config.toml
num_key_value_heads = 9
attn_scale = 0.125
optimizer = "adamw"
decay_shape = "pow"
doc_mask = false
dataset = "wikipedia_en"
MLP neurons of a small language model. Each row is named by its layer, matrix (gate and up: input weights; down: output weights) and neuron, and shows model dimensions 0-95. Each number is 50 + 10 x the weight over its row's rms, rounded and kept within 0 to 99. A neuron's up and down rows have the sign that makes its largest values positive.
Before each neuron's rows, "fires in" lists the words (lower case) most often at its 100 highest values on Wikipedia text that the model never trained on. A number after a token or word is its count.

fires in: "of" 42, "to" 22, "in" 7, "at" 6, "up" 6, "for" 5
L10.gate667:65 36 38 41 39 58 46 48 51 60 54 41 50 55 62 45 47 55 52 35 53 53 55 70 47 42 51 47 72 45 55 53 43 61 42 44 43 60 53 55 50 43 40 58 65 35 55 54 59 42 29 59 59 30 60 65 46 49 39 53 43 58 46 68 41 47 45 57 47 50 40 64 45 62 58 60 40 43 36 53 60 54 58 71 64 51 50 47 52 43 34 52 43 61 52 77
L10.up667:71 56 34 41 42 49 55 58 67 54 44 65 48 33 54 37 40 51 31 41 53 69 38 56 57 67 49 54 57 64 28 51 53 57 72 70 39 46 28 52 52 55 43 51 39 53 62 45 54 45 49 57 50 55 57 41 55 41 33 49 43 52 40 58 38 44 48 63 53 49 57 47 53 47 56 66 60 46 66 57 73 34 44 53 53 52 47 50 57 58 47 43 62 50 54 57
L10.down667:54 48 56 72 56 44 56 51 38 55 43 53 54 49 71 45 56 49 42 63 47 61 53 46 40 42 44 51 46 52 49 46 37 50 39 51 56 57 55 66 59 37 54 46 41 57 50 43 47 53 50 56 61 48 42 68 38 55 49 72 46 52 34 52 35 65 57 57 42 53 40 55 44 56 51 33 45 48 42 60 42 39 34 45 69 47 44 61 58 43 39 39 47 47 55 39

fires in: "march" 15, "october" 10, "january" 10, "december" 7, "april" 6, "february" 4
L7.gate571:48 62 52 52 54 50 52 50 53 56 57 47 45 48 51 37 36 63 47 60 57 53 45 55 36 56 44 48 62 50 39 59 39 50 46 51 36 50 51 44 31 53 59 62 47 52 42 58 65 38 37 40 50 64 40 45 39 47 47 51 58 59 52 39 50 53 60 50 52 45 57 59 52 47 63 43 62 50 36 35 47 53 47 49 54 47 56 68 41 54 48 59 41 36 45 65
L7.up571:69 68 35 54 44 77 48 38 50 58 45 51 53 54 58 46 37 51 57 53 41 52 62 63 38 47 37 36 31 57 53 50 55 28 40 51 53 47 49 45 42 56 49 51 47 59 58 60 47 64 66 36 46 34 43 55 68 61 37 66 45 39 52 49 50 55 40 44 51 56 62 33 51 46 48 58 49 51 50 63 43 58 64 34 48 52 64 36 46 47 27 61 39 56 52 40
L7.down571:56 53 51 45 56 73 49 32 23 36 49 68 47 49 44 60 42 40 52 59 40 61 37 48 53 45 58 53 56 64 50 62 53 46 43 43 42 39 34 43 48 47 45 48 63 50 55 62 47 75 48 38 39 41 53 49 63 52 36 74 51 46 39 38 56 45 47 57 48 53 50 49 44 57 57 72 43 44 42 43 56 71 44 58 34 48 70 54 42 46 47 51 48 34 52 62

fires in: "they" 65, "she" 23, "he" 7
L4.gate334:52 50 56 38 49 39 57 42 37 66 58 59 43 45 50 38 53 49 45 47 62 44 44 51 50 53 38 33 53 45 48 60 50 50 46 46 40 57 61 32 56 36 52 55 44 41 46 51 45 54 69 49 41 44 36 41 43 34 47 51 31 59 30 39 59 43 56 39 34 55 62 65 53 49 44 52 61 57 54 47 66 52 50 61 27 48 55 36 51 45 36 72 42 53 32 46
L4.up334:56 65 48 51 49 40 56 49 45 48 48 53 36 38 37 62 48 46 46 46 59 55 43 50 53 44 37 66 41 51 55 58 48 56 52 56 53 35 41 54 25 47 48 66 55 37 58 65 51 39 62 54 52 74 49 41 55 44 59 55 50 64 42 54 69 55 62 55 54 56 43 57 55 43 40 57 46 59 44 42 44 59 51 36 49 38 48 55 59 65 40 40 45 71 63 64
L4.down334:48 47 49 43 47 42 59 44 38 67 65 52 41 41 55 44 48 63 48 49 56 42 52 51 54 52 46 33 51 52 45 66 43 46 43 44 42 58 58 32 55 36 47 58 39 49 44 59 41 43 77 42 32 40 34 41 47 25 46 55 30 55 37 44 66 43 54 36 42 62 60 56 61 46 31 43 61 52 55 48 69 51 55 52 33 46 54 29 54 42 47 71 42 53 39 41

fires in: "have" 68, "having" 18, "has" 13
L4.gate362:43 66 46 48 60 26 57 47 46 59 46 51 36 43 36 45 52 55 60 53 46 50 49 54 35 42 46 51 51 54 58 50 50 55 41 58 46 40 69 47 38 50 56 64 44 46 50 54 51 50 67 61 44 76 51 75 48 62 45 53 37 67 33 54 46 61 61 56 54 59 60 44 54 37 43 48 59 66 55 56 56 53 55 41 45 43 34 43 50 58 43 49 47 62 49 59
L4.up362:34 54 54 42 55 38 43 45 75 62 60 51 32 41 52 48 61 60 73 35 57 44 62 44 40 56 38 38 53 49 39 56 56 28 30 55 44 42 66 58 57 55 41 53 55 42 41 53 28 48 80 56 32 50 68 43 24 62 47 64 37 71 46 26 59 44 63 45 51 64 50 66 46 60 64 54 51 33 48 57 49 42 48 45 31 50 33 46 54 57 51 47 49 50 35 48
L4.down362:32 48 57 45 46 40 66 47 61 61 49 37 38 48 47 51 52 65 60 44 55 49 67 43 51 55 49 30 39 50 48 54 47 21 39 50 37 53 54 63 45 49 54 59 50 48 46 50 40 46 78 49 32 45 46 45 33 53 36 58 41 63 51 49 62 44 54 30 54 81 63 46 47 44 46 56 54 44 55 55 48 48 59 41 41 41 36 30 54 37 56 53 57 56 28 44

fires in: "of" 48, "for" 8, "to" 6, "in" 4, "and" 4
L11.gate1119:61 57 40 44 46 49 57 45 46 65 28 38 48 48 45 48 39 58 35 47 47 54 52 51 39 49 40 61 39 43 75 62 66 58 81 56 45 51 53 48 53 50 55 62 57 55 58 43 49 34 53 69 41 45 55 48 29 62 66 46 40 55 38 50 40 54 54 37 51 43 64 46 54 40 34 50 55 47 49 53 48 59 59 51 44 54 52 64 42 61 71 69 55 29 41 32
L11.up1119:68 63 51 43 66 43 52 52 47 48 61 57 46 48 40 61 59 54 56 53 53 41 46 55 53 46 40 66 50 52 39 61 53 65 52 54 73 61 58 49 57 48 49 55 79 52 59 49 51 37 51 43 43 51 54 55 56 53 48 35 43 61 38 43 59 34 50 63 38 54 46 42 39 56 42 45 35 38 38 55 42 41 64 59 58 54 63 58 46 43 44 70 34 49 39 52
L11.down1119:39 48 39 48 64 64 76 69 49 62 44 39 50 57 57 41 46 62 60 48 62 63 43 56 67 39 46 62 53 30 68 30 54 56 46 47 55 37 51 38 63 44 53 48 40 58 61 51 40 60 56 57 53 58 36 59 48 44 59 49 46 49 65 42 48 36 47 37 62 41 67 40 69 50 40 53 42 53 50 51 67 44 60 45 35 53 24 28 37 48 53 50 58 62 55 48

fires in: "of" 31, "to" 18, "for" 16, "with" 12, "after" 4
L10.gate472:51 41 26 49 54 46 40 34 49 58 47 42 63 66 49 49 38 54 48 58 68 71 40 60 49 54 40 43 53 68 43 58 46 41 52 48 45 67 32 50 39 64 63 44 44 64 55 36 51 57 37 40 42 53 55 39 60 61 50 40 46 59 58 43 58 54 50 48 44 50 49 47 62 60 48 50 57 64 51 52 53 58 51 58 50 40 26 52 61 67 40 50 60 61 43 59
L10.up472:44 50 52 48 72 38 76 52 63 58 30 44 59 48 41 51 58 66 60 48 55 54 41 50 65 42 52 46 76 49 51 58 46 58 45 47 45 37 55 60 41 53 55 49 48 46 44 52 50 29 39 43 44 60 44 47 49 33 48 43 41 42 54 52 56 45 43 54 51 48 45 37 35 49 58 63 48 36 43 38 52 52 66 52 61 36 63 52 65 55 40 54 45 61 65 62
L10.down472:60 58 62 48 54 39 41 48 47 49 57 46 45 44 54 46 37 39 55 50 48 49 48 56 54 59 63 30 39 35 31 32 37 51 40 64 32 68 48 68 52 55 39 62 62 71 48 55 64 49 45 60 59 36 52 42 46 56 29 59 50 41 58 53 44 41 42 64 49 57 70 51 40 45 41 53 54 60 73 41 48 54 51 49 52 42 52 52 55 46 57 42 47 42 39 35

fires in: "and" 40, "for" 11, "of" 9, "on" 8
L11.gate92:53 59 59 35 61 27 53 54 48 51 49 33 44 30 63 43 35 48 53 58 58 54 49 51 60 41 52 44 61 60 70 57 48 56 52 35 57 51 47 49 53 44 60 46 65 56 67 53 61 56 42 49 69 39 43 29 50 58 52 39 49 52 42 45 48 28 41 65 58 42 69 33 49 58 37 44 49 46 61 47 37 54 55 62 51 48 50 51 47 62 39 51 38 63 45 52
L11.up92:61 48 58 47 53 36 62 56 50 62 47 52 30 48 52 35 39 69 51 45 59 36 60 58 60 47 29 47 60 57 60 63 52 67 69 52 71 59 76 43 49 53 59 49 53 53 64 51 49 45 31 36 53 56 39 27 48 56 41 38 45 64 43 35 59 41 34 61 54 38 79 43 37 56 40 38 48 45 46 47 47 54 44 54 70 52 47 41 50 56 39 56 53 46 35 38
L11.down92:53 53 52 55 39 54 45 60 40 41 35 39 57 39 53 35 39 41 55 46 56 43 63 47 56 53 65 47 62 45 59 47 46 58 50 58 65 57 68 49 51 53 48 44 43 63 51 63 57 60 49 32 50 38 27 56 49 47 46 41 54 36 65 70 46 39 57 48 41 45 75 53 46 44 45 41 41 52 48 61 52 60 47 49 43 35 48 37 31 65 48 56 60 52 43 36

fires in: "in" 30, "of" 13, "for" 7, "aficionados" 4
L10.gate956:50 44 51 41 59 49 45 62 26 52 28 48 59 51 48 72 62 52 65 47 42 55 45 58 52 41 61 40 51 64 70 64 37 41 39 54 53 59 41 44 57 53 49 55 46 59 58 56 44 45 43 43 52 55 42 64 47 57 59 53 62 52 69 51 66 44 44 62 51 53 53 49 60 58 50 39 48 52 53 50 53 42 57 64 42 54 46 57 45 52 53 61 37 48 40 28
L10.up956:67 65 54 64 41 53 44 72 52 37 51 47 42 27 53 43 61 55 44 57 51 42 55 58 27 45 51 81 50 58 55 45 45 46 54 44 40 60 58 62 47 56 57 53 46 61 59 67 48 38 69 61 52 44 38 56 49 44 61 64 44 51 55 36 50 58 44 43 46 58 53 58 52 47 53 68 47 49 60 64 53 37 49 34 55 54 42 59 61 44 46 61 35 54 23 49
L10.down956:64 67 49 49 63 69 26 68 56 44 20 57 54 41 34 48 61 48 47 45 37 37 53 46 50 55 48 47 47 59 45 62 57 48 56 55 31 42 31 49 48 52 58 54 73 32 50 47 28 63 47 43 49 72 50 45 54 45 54 55 71 54 67 49 59 60 38 50 58 41 69 59 53 60 43 39 46 67 50 50 50 55 61 50 34 33 49 63 50 34 55 50 51 61 34 56

fires in: "of" 69, "for" 17, "to" 4
L11.gate1028:54 47 55 28 45 47 39 52 45 41 42 45 53 52 47 54 58 64 25 45 42 55 35 51 52 44 53 62 56 49 43 52 56 55 42 52 44 48 36 42 64 43 56 55 39 49 55 38 58 51 44 58 46 50 53 57 43 56 50 48 36 57 35 47 64 41 41 49 42 44 49 39 60 52 42 27 48 65 40 65 53 55 51 47 35 50 38 48 57 40 66 62 59 66 52 42
L11.up1028:45 47 46 40 48 40 31 50 44 43 44 44 39 62 27 43 55 69 41 56 41 45 51 54 40 46 47 45 60 45 63 53 71 52 27 36 66 48 57 34 59 55 35 55 59 56 42 45 36 69 49 58 35 45 22 47 53 42 55 56 43 66 54 47 39 58 40 61 50 50 54 40 64 47 48 44 46 67 44 52 42 57 42 45 58 32 49 68 46 39 74 52 47 52 39 51
L11.down1028:45 47 59 51 62 46 51 59 45 59 51 69 55 42 31 45 46 34 55 49 66 37 59 44 53 40 48 35 48 54 31 43 39 32 52 41 52 50 44 56 30 46 52 67 63 52 65 83 57 54 63 53 36 67 54 40 48 60 44 73 59 49 57 61 46 48 43 67 39 45 52 49 42 48 52 50 46 48 43 41 32 53 49 50 30 55 57 46 43 53 48 50 55 51 69 55

fires in: "in" 44, "of" 27, "earned" 8, "reached" 8
L4.gate315:46 52 53 38 56 60 47 57 40 47 45 49 62 44 55 52 57 51 42 52 43 57 49 55 59 48 43 62 53 51 58 52 52 53 49 51 48 51 37 53 41 57 66 61 42 33 59 65 49 40 47 35 44 80 42 53 41 55 53 47 48 66 46 70 47 41 45 38 50 31 49 66 46 51 46 57 61 60 52 46 53 64 56 46 46 36 40 60 55 49 55 70 44 56 51 55
L4.up315:56 61 52 29 21 47 55 35 43 51 38 40 38 43 66 36 61 51 38 41 55 48 53 63 58 40 45 55 45 50 37 61 46 44 50 41 47 42 47 48 70 46 61 63 56 33 37 49 53 23 52 40 59 49 49 59 48 68 45 49 36 60 54 60 50 54 58 50 72 51 61 48 37 42 46 57 49 53 42 37 54 40 45 61 54 49 25 51 58 36 44 73 59 58 70 71
L4.down315:59 56 45 33 28 45 59 41 45 57 36 48 27 43 70 33 59 42 46 34 52 47 58 49 60 45 52 49 42 52 33 55 50 46 49 46 59 39 53 51 69 45 57 50 58 39 41 51 60 34 54 44 59 48 48 52 51 66 45 47 38 59 61 55 55 58 55 48 66 59 60 44 39 40 43 57 48 51 61 36 56 40 51 59 56 49 29 50 64 38 54 73 64 53 70 73

fires in: "first" 22, "s" 17, "of" 14, "to" 7, "other" 6
L7.gate194:56 55 55 33 48 58 42 43 60 50 34 54 56 31 74 55 47 49 53 67 53 60 66 51 52 47 38 53 57 39 45 42 45 62 58 36 65 45 59 30 38 68 47 67 53 47 63 47 50 43 50 44 54 57 69 62 48 51 44 47 48 61 57 51 65 57 54 62 57 42 68 52 48 57 57 46 33 50 46 60 54 43 65 48 52 42 39 47 47 39 44 53 20 48 52 37
L7.up194:41 46 47 40 40 68 56 63 59 53 52 66 60 37 56 46 42 35 48 52 42 57 55 45 54 69 66 55 54 21 35 52 53 45 39 38 45 47 50 54 37 48 54 49 40 51 62 36 44 25 50 53 53 52 48 45 62 59 35 54 49 62 74 38 60 50 59 54 59 45 75 61 54 39 44 28 52 57 58 54 55 51 64 44 36 55 51 38 51 43 56 63 31 40 49 33
L7.down194:36 42 36 55 58 46 46 64 42 40 68 42 51 45 24 57 55 48 51 40 42 41 59 60 45 60 47 58 51 43 48 56 64 35 31 48 42 45 60 63 37 43 51 36 50 56 50 40 35 35 41 49 41 53 44 44 46 50 48 61 45 57 46 59 52 28 48 57 44 38 53 51 46 46 15 37 61 55 64 47 45 52 43 53 42 56 57 54 45 47 63 43 62 64 46 49

fires in: "of" 57, "from" 17, "by" 11, "to" 5
L10.gate215:36 48 62 30 66 38 42 51 63 53 40 73 57 48 34 62 52 29 43 58 77 56 16 51 61 72 56 47 48 57 58 51 48 54 38 45 51 54 33 35 44 64 55 63 41 52 51 46 42 41 42 53 64 66 57 46 61 43 58 53 37 70 47 45 42 50 39 47 45 52 56 44 45 46 47 38 54 48 51 40 49 36 39 78 54 51 44 64 55 68 38 52 43 38 38 54
L10.up215:44 51 54 37 53 59 46 55 46 56 34 63 69 53 41 53 58 42 53 40 65 48 38 44 55 56 58 47 41 61 39 43 53 57 58 60 45 44 23 50 56 65 59 44 45 66 57 44 37 21 49 44 56 45 58 42 51 53 58 53 37 52 52 47 57 38 48 54 70 33 49 57 62 53 39 36 49 44 60 59 61 51 40 44 38 54 39 51 60 47 66 47 35 30 41 56
L10.down215:45 63 47 54 57 41 41 43 45 44 51 40 54 55 46 65 57 46 47 45 43 31 60 57 54 47 70 62 46 48 49 33 34 35 61 57 33 68 24 62 36 47 66 39 43 45 39 42 36 49 42 40 53 48 37 43 49 49 44 60 47 46 36 49 34 55 42 34 50 54 51 51 35 71 32 46 47 42 45 46 51 50 67 46 51 43 32 51 37 31 77 54 49 34 47 49

fires in: "after" 39, "upon" 7, "of" 6, "a" 6, "following" 5, "for" 4
L12.gate606:49 61 44 34 52 45 66 37 44 56 51 29 62 31 49 37 68 63 48 37 49 47 49 58 53 52 48 48 40 65 41 58 50 46 64 53 44 52 37 45 42 53 66 56 65 61 57 55 71 48 56 46 54 62 64 54 30 47 64 43 34 62 69 66 56 61 33 55 49 50 42 54 67 55 49 41 61 21 60 37 56 53 36 50 50 47 47 41 65 57 47 61 57 45 59 45
L12.up606:41 45 44 69 70 31 36 62 32 61 50 37 64 51 40 53 48 50 46 59 46 49 48 42 55 51 30 50 51 35 60 53 57 46 38 44 54 60 38 33 49 55 60 47 48 46 54 36 50 43 55 53 64 45 44 44 51 44 52 46 35 58 53 53 48 54 43 49 49 42 51 29 41 65 48 41 52 44 43 36 44 35 50 28 31 50 29 56 56 35 46 54 47 27 55 46
L12.down606:55 53 48 50 50 53 50 65 44 68 55 51 39 43 43 43 60 69 57 66 46 27 54 71 66 52 61 51 60 62 48 59 48 56 48 46 58 41 66 40 43 39 61 48 44 46 50 78 30 50 41 56 47 61 60 59 55 54 44 37 45 60 62 45 66 48 47 66 46 41 44 67 37 48 43 41 54 62 48 40 61 50 56 61 44 68 36 54 36 45 47 37 46 40 50 68

fires in: "after" 14, "following" 11, "when" 7, "before" 7, "signed" 6, "upon" 5
L8.gate273:35 64 48 25 51 47 36 61 53 38 46 51 41 33 40 50 37 59 41 47 74 52 34 55 49 27 43 47 55 52 47 46 38 72 58 50 50 55 34 56 47 48 52 51 36 49 69 53 60 49 53 45 65 58 51 41 42 33 37 44 57 31 52 63 35 58 62 71 45 50 51 40 45 46 38 48 47 49 53 60 30 32 27 35 50 26 44 51 26 48 51 52 43 55 38 54
L8.up273:36 32 32 47 45 44 50 40 32 54 56 55 49 52 57 41 42 33 33 55 36 46 45 23 70 47 47 55 58 44 38 52 52 72 34 44 54 48 51 49 46 52 50 61 62 54 70 51 52 72 51 48 45 38 34 50 47 30 47 46 47 63 47 61 41 51 55 61 42 68 59 36 49 57 49 37 23 41 48 28 45 48 58 42 52 54 54 49 49 68 39 42 38 37 61 61
L8.down273:50 48 61 77 59 44 49 55 57 63 36 49 59 52 41 58 63 62 39 53 51 46 63 33 55 53 53 69 55 57 33 62 64 49 42 44 58 51 43 32 56 58 67 46 42 55 62 55 36 73 37 35 52 33 37 38 42 39 43 45 34 63 62 52 41 52 57 34 48 50 48 37 49 53 50 37 23 53 45 42 59 38 47 59 36 63 43 43 43 61 48 40 42 44 55 50

fires in: "they" 39, "we" 10, "i" 9, "included" 6, "he" 5
L7.gate446:47 68 54 59 33 51 52 53 57 49 54 36 59 55 41 48 50 46 68 51 66 56 46 56 35 51 61 48 37 38 49 43 53 47 62 51 63 54 63 25 56 35 56 39 46 60 39 42 40 66 63 52 39 34 49 44 47 43 67 50 46 46 30 49 42 55 55 54 63 53 49 52 60 40 41 70 65 60 49 65 38 45 43 66 37 64 48 55 51 57 45 44 47 52 44 53
L7.up446:43 38 50 43 51 36 53 47 48 54 34 42 44 33 41 57 57 42 46 64 58 47 48 74 30 51 26 46 42 59 39 58 39 43 48 52 58 53 66 50 49 28 44 63 56 50 43 69 46 58 44 52 32 55 39 44 54 43 54 45 42 62 45 46 72 52 60 45 47 56 53 54 33 62 47 47 41 42 58 35 50 64 63 46 46 51 35 42 72 43 69 47 43 82 37 49
L7.down446:43 55 39 40 37 47 65 46 47 70 41 60 54 49 51 58 41 48 59 38 64 38 66 50 48 61 36 63 59 42 50 47 50 53 44 45 52 46 43 49 44 39 69 59 54 48 52 46 51 46 66 55 47 55 45 48 54 34 54 51 40 58 49 38 60 39 52 45 47 33 55 46 38 45 46 54 34 49 49 50 49 48 51 45 38 38 63 46 39 40 36 51 48 57 42 45

fires in: "found" 29, "seen" 11, "visible" 6, "appears" 6, "observed" 5, "viewed" 5
L4.gate122:51 54 58 55 42 44 38 55 39 42 55 46 44 46 50 55 62 54 30 45 47 59 36 57 50 41 28 45 50 41 56 62 52 64 62 56 47 56 51 33 36 64 55 69 50 47 40 43 56 36 34 51 45 50 43 45 36 50 48 59 46 48 44 53 53 45 49 70 52 48 54 36 44 47 50 40 40 73 75 48 25 59 59 51 51 40 35 64 54 40 39 59 67 28 52 57
L4.up122:51 25 57 62 60 51 49 54 40 51 52 46 57 44 53 35 50 49 63 49 38 52 68 37 47 37 44 51 51 37 64 63 32 53 49 43 51 54 61 42 40 52 56 56 58 50 40 42 39 31 47 72 39 45 47 43 24 34 38 49 74 40 62 49 62 44 51 64 36 54 32 35 45 60 42 38 47 46 61 48 25 34 44 57 52 36 48 55 52 34 61 50 54 40 48 71
L4.down122:50 39 62 69 60 48 51 50 42 50 57 47 60 52 52 52 51 65 68 54 37 46 71 41 59 47 55 56 50 40 68 56 37 45 50 44 48 72 45 50 49 49 61 54 58 43 56 48 47 38 65 65 47 27 47 44 37 46 44 66 64 44 65 59 56 41 62 51 46 45 43 30 33 46 37 51 53 39 51 43 28 26 49 57 43 50 50 52 41 45 63 54 58 46 45 65

fires in: "april" 16, "january" 12, "september" 10, "may" 9, "june" 9, "october" 9
L12.gate82:36 55 58 48 44 48 45 56 44 54 46 43 49 47 32 53 51 46 60 48 58 54 38 52 45 42 58 48 60 55 33 44 33 73 40 43 49 45 49 43 36 51 55 63 46 29 57 52 45 52 52 48 66 45 33 52 43 52 53 51 58 50 42 84 61 50 53 51 47 44 37 43 38 55 45 35 32 64 42 31 51 52 57 46 51 60 57 48 52 52 54 41 44 41 46 40
L12.up82:52 39 46 60 40 45 50 55 60 52 70 46 46 51 67 59 36 36 46 53 33 43 65 56 52 57 42 63 41 46 61 54 56 39 58 43 47 49 45 44 50 42 45 50 34 49 56 53 55 52 51 48 50 34 57 61 50 50 39 65 56 42 72 53 34 48 36 56 27 50 37 57 46 55 52 70 54 45 48 44 45 42 30 30 53 49 50 45 42 75 40 47 50 46 64 49
L12.down82:44 50 62 39 45 49 52 40 52 66 46 57 56 33 53 65 67 56 62 58 61 70 46 54 48 73 53 47 53 50 44 56 66 54 50 35 48 46 54 10 41 47 44 46 48 47 42 51 62 86 60 34 58 45 59 71 47 60 61 43 55 43 56 48 58 51 53 50 53 57 62 50 52 49 44 47 54 33 58 61 51 33 50 66 46 55 47 56 53 47 39 48 45 42 53 53

fires in: "for" 20, "in" 12, "their" 11, "his" 9, "made" 5
L11.gate355:57 47 43 52 38 58 72 52 49 60 46 58 62 46 49 39 54 55 51 17 52 60 47 36 54 45 56 51 38 56 62 52 33 40 59 43 48 39 48 49 36 48 59 58 57 49 64 50 41 36 56 67 52 42 61 39 53 61 42 57 49 58 49 54 69 60 51 43 59 53 54 54 41 35 36 59 53 34 45 52 50 22 42 56 48 46 47 52 49 37 42 81 46 71 43 53
L11.up355:57 58 57 40 32 52 63 40 43 47 71 53 53 38 66 43 41 50 47 36 62 46 36 56 46 43 49 59 65 46 44 54 54 53 53 71 70 34 56 43 48 45 40 51 66 55 45 38 54 67 41 41 35 62 58 43 58 50 44 50 53 59 50 48 38 43 63 64 50 47 55 65 46 57 53 38 57 50 64 42 42 65 42 62 46 41 63 59 52 45 72 62 53 50 54 54
L11.down355:57 43 52 49 53 36 56 53 60 53 61 57 60 45 60 38 62 60 59 55 49 55 49 52 37 48 44 53 50 35 43 49 44 46 50 49 44 31 42 60 59 51 51 60 67 37 50 64 61 42 51 48 45 40 51 46 43 48 54 48 43 41 50 49 31 48 57 73 35 49 38 46 29 57 68 44 43 33 49 49 61 44 41 40 44 54 60 46 60 30 41 38 57 51 68 61

fires in: "be" 39, "was" 10, "been" 5, "were" 4
L12.gate245:44 46 54 53 63 51 42 51 50 50 55 38 53 58 36 51 49 46 56 59 51 44 50 46 31 57 49 53 55 72 54 51 51 60 50 52 40 61 50 39 50 48 54 59 61 64 61 44 57 38 41 56 66 50 48 57 52 40 35 57 69 59 45 69 64 67 33 66 45 54 56 59 58 60 42 45 41 53 64 48 28 45 64 56 56 32 53 61 41 57 54 54 50 45 33 60
L12.up245:50 44 36 36 48 39 40 58 49 50 61 52 51 52 47 46 55 72 63 24 45 46 44 61 46 54 52 47 57 59 50 65 73 44 44 58 29 57 54 51 43 33 31 67 56 68 42 44 25 40 53 60 58 31 39 40 58 41 63 65 58 60 54 57 43 69 48 43 51 55 43 53 61 54 44 47 51 56 45 40 32 49 87 50 49 51 35 64 57 49 57 60 52 40 37 58
L12.down245:39 57 59 43 25 65 41 61 58 44 42 41 41 50 59 49 46 37 58 43 42 40 57 54 53 50 34 55 60 56 37 73 61 50 56 47 61 56 30 56 55 37 52 56 42 41 34 53 38 53 50 56 41 50 50 59 48 56 59 62 38 41 47 39 42 43 42 35 72 52 57 52 46 51 59 55 38 46 57 59 56 51 51 55 54 60 54 64 58 42 33 40 60 52 40 47

fires in: "had" 57, "having" 13, "have" 8, "hasanov" 4
L7.gate542:44 72 56 65 53 26 56 45 57 48 48 50 56 44 46 50 56 48 53 50 36 46 62 46 59 39 44 40 55 61 52 43 41 62 62 64 43 44 55 53 58 41 75 56 41 54 68 39 33 37 46 65 51 50 55 41 44 52 26 37 33 63 50 50 67 42 27 45 63 72 62 51 46 32 47 68 71 58 55 51 56 43 60 55 39 32 45 56 68 54 39 48 45 60 47 34
L7.up542:47 57 55 68 60 54 65 45 40 47 47 46 53 59 52 54 62 49 61 52 34 58 47 51 50 37 54 42 61 53 43 50 53 42 55 63 55 34 51 59 33 58 34 62 57 55 43 59 53 69 70 36 43 37 49 54 48 48 57 40 37 23 34 52 30 49 61 55 47 35 56 60 51 68 41 45 42 46 62 64 49 63 44 71 62 60 27 67 50 61 53 59 46 47 48 41
L7.down542:46 46 49 49 68 35 62 45 61 59 48 39 46 47 50 41 49 50 49 51 43 53 73 38 44 63 43 39 48 54 52 53 46 53 40 63 49 42 61 47 63 43 76 41 44 55 59 47 52 49 50 47 52 57 50 54 37 57 31 51 60 60 46 46 63 48 42 47 51 65 63 50 45 42 43 56 47 68 55 59 57 43 53 59 56 61 55 38 46 49 46 51 58 56 41 49

fires in: "in" 63, "promotion" 4, "manager" 4
L4.gate62:55 45 51 36 54 38 55 62 58 55 48 56 38 45 51 59 37 42 62 51 32 52 41 49 47 56 54 47 51 39 43 56 57 59 32 51 55 39 42 54 45 41 46 59 43 45 46 59 51 51 31 64 49 74 48 47 56 57 46 47 35 39 49 59 50 58 54 45 58 43 42 58 58 39 49 57 67 57 50 50 55 58 41 34 47 40 45 62 49 44 56 48 48 56 58 56
L4.up62:56 60 53 64 65 44 56 39 55 53 52 48 36 34 56 59 52 51 50 55 41 68 55 61 47 59 66 59 40 53 46 59 53 65 58 51 52 54 61 73 60 50 42 61 71 59 68 58 49 39 18 40 54 42 36 57 51 64 34 44 41 47 65 59 53 49 57 54 45 52 61 58 45 60 45 45 52 51 62 67 46 52 60 47 46 47 39 29 42 36 63 54 49 59 52 55
L4.down62:53 50 46 58 62 45 58 40 53 46 49 48 34 32 59 59 51 53 52 50 38 74 60 68 47 60 62 56 48 49 45 60 53 64 52 45 52 51 62 65 57 49 49 69 72 53 65 51 48 50 26 32 58 43 48 58 58 65 35 48 47 44 68 61 47 48 60 57 54 48 67 59 42 62 39 43 54 55 60 61 41 60 52 45 46 53 39 28 49 44 60 52 48 55 62 64

fires in: "in" 38, "a" 14, "the" 12, "two" 6, "17" 6
L8.gate40:38 44 52 38 50 49 57 56 47 30 53 47 47 39 45 62 54 53 58 41 38 54 45 48 45 49 60 60 52 55 58 43 60 56 66 54 58 32 44 52 40 51 57 73 43 45 50 40 40 28 51 71 56 63 42 36 43 51 38 52 47 34 59 52 53 56 52 53 63 46 43 46 59 39 39 59 54 46 41 42 57 23 54 48 44 51 48 43 52 61 34 40 44 62 50 44
L8.up40:52 61 58 57 61 58 59 62 24 63 46 59 56 17 26 44 46 53 82 51 35 48 46 54 29 46 67 43 56 57 38 67 59 48 49 44 72 41 67 32 63 35 58 62 58 38 46 42 51 45 51 44 39 53 44 45 53 53 52 46 53 70 46 55 53 50 60 32 66 43 63 45 45 72 44 43 63 41 32 48 47 41 36 34 46 62 43 56 61 48 59 57 37 60 60 56
L8.down40:42 63 53 71 54 52 41 55 42 48 56 66 59 30 37 49 47 33 49 36 41 47 63 46 39 55 32 46 54 43 40 54 53 40 52 44 58 51 46 46 50 51 45 43 59 38 69 70 59 55 41 34 61 46 48 49 65 70 54 62 43 57 41 43 58 45 39 48 48 45 62 47 50 51 25 46 53 59 34 49 43 49 43 31 38 62 45 33 45 39 51 55 34 44 55 42